{"n_head": 5, "positions": "rope", "qk_norm": false, "init_std_down": 0.0, "seq_len": 768}
MLP neurons of a small language model. Each row is named by its layer, matrix (up: input weights; down: output weights) and neuron, and shows model dimensions 64-191. Each number is 500 + 40 x the weight over its row's rms, rounded and kept within 0 to 999. Numbers have three digits each.
Before each neuron's rows, "fires on" lists the tokens most often at its 100 highest values on Wikipedia text that the model never trained on; "fires before" lists the tokens most often just after its 100 highest values on Wikipedia text that the model never trained on. A number after a token or word is its count.

fires on: "-" 53, " rel" 8, " by" 4
fires before: "-" 53, "eg" 8
L4.up716:453567446530531513511463490570545506453446423490598574528490501497488428469524480478485522457511469493495455473548488507466509442499492476467571481469459485480512513452492523547501443397534463507501484467496520490473466526475508494503429424494485491463378473486547503516515527448507552516469561465564459563531486497489498445533511523548450468544504506500553537514428508492413479492536
L4.down716:467520454560494499526468563454577532503453472441567492500515515551460484505509567482490518467517533551520494532533527518497496447405478537444520464454515552485512510501461470562533532482559513559511532509546515493426528533496465383524463498473441588551482444511460486484444568532468495477459504472540503437489467541459429501480505451500492569444460520501496507509500476513544512536486

fires on: "-" 45, "'" 27, "’" 8
fires before: "-" 48, "s" 31, "d" 4
L10.up1045:496436440488419612491457513408461486509578498467518479504548512517501479511549471484502444477600537536519503535558497455541501460513467498551477459543410497471530497482488485567466529514519550486483522543514490550538531495516553507503515455466454518600471564459456425507513494548539480480534518487526504524535493490487524487553446508444514432539518450517504475486508439469461453506527
L10.down1045:436512506547565457524522480457496488475587512464537570504524520462541462572439525547505494555428454491485496466466442526523602460521538551491512521436546507512541429408467447533512499515473476474480495466430507495556518545530528546476507536437527504524515530514504464468496521513483526605486460500494465528542490513518560484491517490534516507500511538465546528474601469460487532507456

fires on: "-" 50, "=" 26
fires before: "|" 48, "\n\n" 14, "\n" 14, " |" 5
L10.up567:510500529553437510533477580573443489441396439509593529571418567498495464536530510493560528525455512504492439436507464486499522518519527478533473502558465485506516413499527522440555597557445476528494487512463478517474517478446510469484494478520505498460502577508497512523535492518558552462538518504510490471556443473509579435498520537530580444536440499498554504457455494506478466422480
L10.down567:466528483505528537486473500498482452502560586515531523510575416464413451479483464652514416511508477475506465544558520527532492526492483558467533487498562509473415488477478475559461453470522543563495489548448483473503529490502500492529525468542524468517539589464477475587517545430546473548494499471550490509507523497497493484477552447578467498564564488455579555536566550438483476451469

fires on: "=" 100
fires before: "=" 100
L4.up157:564497507462462480469507538463521560475433519476557491504447468511533456481521521462516496558486486539484425515523489451452500535472474486505511495483472479484485502471396490556558513475480442426413505492569576478480449379498568483452490439456552585504495549419502446493555523524520515597509499506446500441423544550503483483499532549496527447500510496585483502563502490485492486472503
L4.down157:522467436437547452469442480515438540499446509526460462483445471571438580451480538549424509471452585507433496486580498490512461512508505484569514480429520446517543502498451514523592547494600460477564548518493530508443424501550536473481552523469495527467437584473439565519509434560430568527509565467450519517505488478534567532494509540453474544513444531526464468468493518452535518475521

fires on: "=" 61, "ry" 5
fires before: "=" 52, "\n" 10, "," 5, "." 4
L3.up925:521414495474499504486440550458493506542526498464464454613430493441571476418516512499541475517461467431522502538486433465411527456506530456478475533480507507560466463525457503461545477506457553519454449491477577500478499482483469546509466561474531558496506518485467531494545436486445466528535467520445512585517507531522491404526456541521498504469495584560558578468474398513556475513495
L3.down925:506500465460568483524497531512541479532518508605484529431479517506469469450546547548454472507492505505562485519592613511496524430433488445607444495485574487480498517510472460542523503510532516510468527466510549512445518508509498469430527444470453552498486516488575517543452560478445501480460515423498541516455543505488514527428510475525493547486542475506505514553487524477465517494496

fires on: "%" 25, ")" 20, "=" 14, "," 8, "8" 4, "\"" 4
fires before: " |" 26, "=" 14, "\n" 11, "," 7, "." 7, " and" 5
L9.up1197:610478429458520509573509511477461440480464475533552543514541517507486510452449458459484539532460523475474505522508441453461477472456482439526512532470474452519485373549504556474475508471553564520617516564429495439560443558518493490537564457498494468499521495526579497506518467585496458497444458539455514520525496523463497500439451525418524516568497549475506494535510442507529528447470
L9.down1197:489501483496482459441463557460493566520529546560537472493481476492496525511455465279518434458533478524496494422480544472506443438485525591516515507498505485548445503493512549522517560457561460532490469496478519490464557485513519518511559438477510436513479499491458541470475457514523535524482494408489466513510511501479520488473455561485515530540492476430410494502536494434468430513505

fires on: "-" 85, " by" 11
fires before: "-" 85, ":" 12
L2.up109:447510426486513547500499535549509501467462438538514564463558543498493488530575466540523471513502563498464505500489438498537565516547533539515511519460506500446512510437510531536515576482504529541474451511571500465537518490554473501529439471500444554504411535519482510551517543518500509508492464528558454495499526506582471483560555476530392483439539509446536464535433541469474478486460
L2.down109:427533434542557532538475527567542548429517440450494546482510561484505493552575482504533444542549465409467521514476438528495526479473446537475479527479521449514442496417503485485443535470480517511505531475565507473494503557514562455495578479542493529526438544480445491533583465456475516441556515521472465547476442450537442464547451436498453500497490509510485511552484540502485552476461

fires on: "-" 65, "r" 5, "le" 4
fires before: "-" 65
L3.up485:476438446445475454553519494502506505559481400486478547465525518539520487536411506481579505467498503487484539449471481513510509551466524471561494541489539496578502565522534495515501567450514549526510543537533575586486565500421529545476499508494531533544504485495558481547492504523476480496457450477542472510524419526574457506403465461585423589523509548450565508439429494440470427524550
L3.down485:471467537490585511495423483504536556481510434430537534461526517474398498501395503533457484505493494473481474471446497525533478537426464528523510495510485496528409517473452491545384519429580547525438536559462601543485503547455469470496475504515495536528493432510502507541476506494528518472554524440496510579482531568548481498509501519492486527546567526465488554508480495420533503548528

fires on: "=" 75, ")" 8, "}" 4
fires before: "\n" 57, "\n\n" 25
L9.up1026:533465459514551523509517547510449418539473501494576505509480546532529491575472428479493474490515523518532474492531427485505501520448540438493544549529471406535497451403495523506534518456476509481550571512511557485514568531446449551462459476552513542542499617576556514547532488562412539564569574554499538531512491469437518515459485531495495565486509508494555511498497394466461498526487
L9.down1026:471522593515581465533457535532477451459590452497511535505453516534467531543479462463436488469547471485533449485518497477432423475442534567517506520504447454541480460559452523515484546553504511473504504453439529462484482446541539497451512438481462439557522491467510550487499500503552501554455535545512537488534500466493422491553506536544515491556492488516514449500540556462502497477518

fires on: "|" 34, " |" 27, "=" 11, "," 5, " September" 4
fires before: "  " 26, "\n\n" 13, "=" 10, "\n" 10, " Swing" 9, " to" 4
L9.up869:557509513608505515547479417525459554477479467480480397513452562517493536489515478445520491520395510542457503548544496464518488519502482420574473504478515491500533477567499456510497488566496547437510505483527512521535472515472488464393530493405495508546536520525436491576530439512530504496446491566410456549537501511484529538551500431507452491560491487449480537475480524495508556459482
L9.down869:488439454444493467471421549437572477494576477513521558512562467446469518488551511480486464550551438514507511485498563523537491469465501530489435539498485515529491533489447467517519516518470488530492532526545527506461503468468493488506527457607544508490537525459447522516497538465472490512498485444449473463537448513537420518508508528436566537542504437492512529464445445541497470576504

fires on: "=" 57, "s" 9
fires before: "=" 57, " the" 9
L6.up1111:481564449457597440522467485421525463569470495504448462545534514462521461458501533509498519512491472514502426537527450525492462467446522509468495500424408487496443441481509492483504522449649521518458546531490464557570533516578495508474486476481548556525563466591510521506481479425488486515464462501513516541489462513547477534441508497520542464415484553485408558486515469532512524462434
L6.down1111:561535509492451492493528459494516502519488427448493462507517522529436547447500496372508476499538533441496484555555469597497515514512430503451521455507550469476549542473484572458440500483523453480502510530474551511586525559500500507509376483520495468503479494438497437496411502497514478527510489514480565482475483490487535475402509457544528467526434439484515530480519474546509519501506

fires on: "-" 72, "ct" 5
fires before: "-" 72, "obe" 5
L3.up329:487561504540555403508458431442493490459453484464574490458497568468464443487492508475464449449500508501522538577441467491521558534565462500444521530541464441521520519495549594549461454511533481533459491448541569432485489534536516470557467472554484537531463379542507486482552487563529462483507520591526484499527457508462491461471512481503451480473462437540490467457482489510487498549499
L3.down329:501517525552527492543462498459452461518483473502540547529502500518483546459506517525523444515481549528420467459429415520545458567464466529524451531480473477509517472480479466528494465469494496518521528476506533481561519562468553469536529459536496495471569495437521442526481463475496565452596503538472470493540426500491541452463474487553479486482518514450498542466500389505566515530533

fires on: "-" 71, " pre" 5
fires before: "-" 71
L9.up364:521544509529482553493477468529500525448501490461501585496522485472451372424486423561527532501553535473449498583486464502531465523531515474408479451500541504465460463472502554511531513481489523487543497418514543486517537527480487524572454436499568510489592493489534485466456588495483485508533504521528516536482527572501507452524508495527509540445543513499489483484428437532478458484452
L9.down364:517475523541466475535542494523478524457484495533459591457475522485511551507475537482520508504565505475477472497508534573510429568591539447525482525398555541494480519449523479474451489514502499558500438490517540480470504516493516531501479527492458498480490562528577523570521513417473474460530507493501558513511464563564514468484430497559430551474517506547447458532482403482457491530451

fires on: "=" 100
fires before: "=" 100
L6.up202:488516497393567567482464501430612472544519420517481451470472528503472474479501543507513542515488519433500481518492496527487532490449477491480444468504484471470558452467478488465413428490652531518526533558499480583519566505512556526492462452431581502465499437531472505508565492493521507543548542482499537484581453519527500522549497475523485479481504520533415613511432529539499575530458
L6.down202:550565507440530544563477490473552472547524455533534466528455479548490496474501498242546523510485524483512477570465451494518535511433505475512457504466458486485539443477490445500502455466636503496581515512533486544527532490551535528473495432494543500490521448535490496500574510462478459540498528493497568477545487520479486490573508445528509457512471508477439611564461548550473580492477

fires on: "=" 96
fires before: "=" 96
L4.up411:542534548506550563489409542422600522556546451521480491452462503442485495506487531525516525483475450472548415546507521552466531498450480487445514493487494485440585479474438513455484412495592547533511505533495519522506539531506506530459498419463547459436436454499485498513579551477504535576533533472471515473561442535554509554532502455467513450473491483502402608518428505497469578546475
L4.down411:499546495423540516512450545442581475539554472521517506448473477510488503528528508236501500526503539482490511561466476473498510460450500503493490519505438520513524497499459488529458461487625502511550517539563484532526531508516559505451448451472547519490494455523483496539559530456523478549541566458495516508538529521539495520567495408517488496505522490517457609484473548562432559534481

fires on: "=" 60, "it" 6, " the" 5, " its" 4, " a" 4
fires before: "=" 60
L6.up962:612463535442518496465436427398542510545490477501508463524481487476567503515511529412521545461512477483480502505486520517483498489422499523555474445489450534512527474537508469466504522504479558430569505573537542550497576515496454549474458528356585555513430453543496587543495476586494478580448478568527495585495485512561510513508522507468507456509474518464533607483415542435479431444561
L6.down962:462489599554515520527538539524494505435443472505488558503485511501483530447512438373495476568576515504470451510492447514535489478459452511500558585536540445464550527503528554500478464479530499511508479554543503460457463570559510455626503549476444512448494514570479415512461523489568517518496526482449494549503487476499497512392451476489568548440475508561507476535567497501464446525537

fires on: "=" 51
fires before: "=" 25, "\n\n" 20, " in" 10, "\n" 8, " by" 6, " |" 5
L10.up276:558453534486552562539443493480551523516569451465574522509481570517543500549484578509528498543508511504478467495565557448445421458464495499541475549525612434552510454596446511448495520558502505535477523478478467477530528572491519512489480402496531465583472533406540509535473530538469454522539499569444471485530407542441499497508429529487559534583494521462484490509481468420480512486440
L10.down276:575510426533514503442467544498423537404486510506498578544504477555475516487439471469504472548503475489584520577624541550490452515491522535492469501552389485466442478558513495485448528511497455544522491515465533506443470520521494437454530427486551545517540487432476530510466523484452514505565590564520480475489475534482537458549526513531497489472514451597520513470526449545499511424526

fires on: "=" 65
fires before: "=" 65
L4.up197:461521529516516559479455500494527564521480463533498420500522470513502472513463460494525492471507429518523447534462477512560541522436491440494462479499490500462445559527421490550532513536518550466473553530535459516447567460468542522426557494476485516506521514506554553601541528525431483522492472460512457448503474510552497504495460489470482536508518481527477473541542458451486494480558
L4.down197:521553572463535488504466585488495489565536526566581479513463512520503506499498462531515474457451509432507414476479526452490620581496533498442517471430475528479520475520436551471506472503517546457493453524510480567591489543515554490497497500392528496476523461543527489465504494541518534574476466529473453415480521489575564493551546461530459467558487491497471544417469533467484475538474

fires on: "-" 100
fires before: "-" 100
L2.up718:548530444527461486526398494483457497544487549527499539488491558515451474516511405533491479450543524516484465545505505488466542542617452463528485515577509526492516510476451506558490532466424552608519507473518519498466423506531520532446507453540489523524476523520517515519534497518505443491500458496518442565537490450509480449562476519540502409528547463507506490513491471504516438553475
L2.down718:547498520532513510504456465551535486488567510516532559477489504454534470556480432599451437460496558515484530547450413514541607490613443523470498623477545512455489482480461519568450511431466545480442519494486541466501509515438493504490478500539536543536438497510529523534513475443478464454448474491515478558550447502520440399496475533534464499495448406463524445553453429486563481501521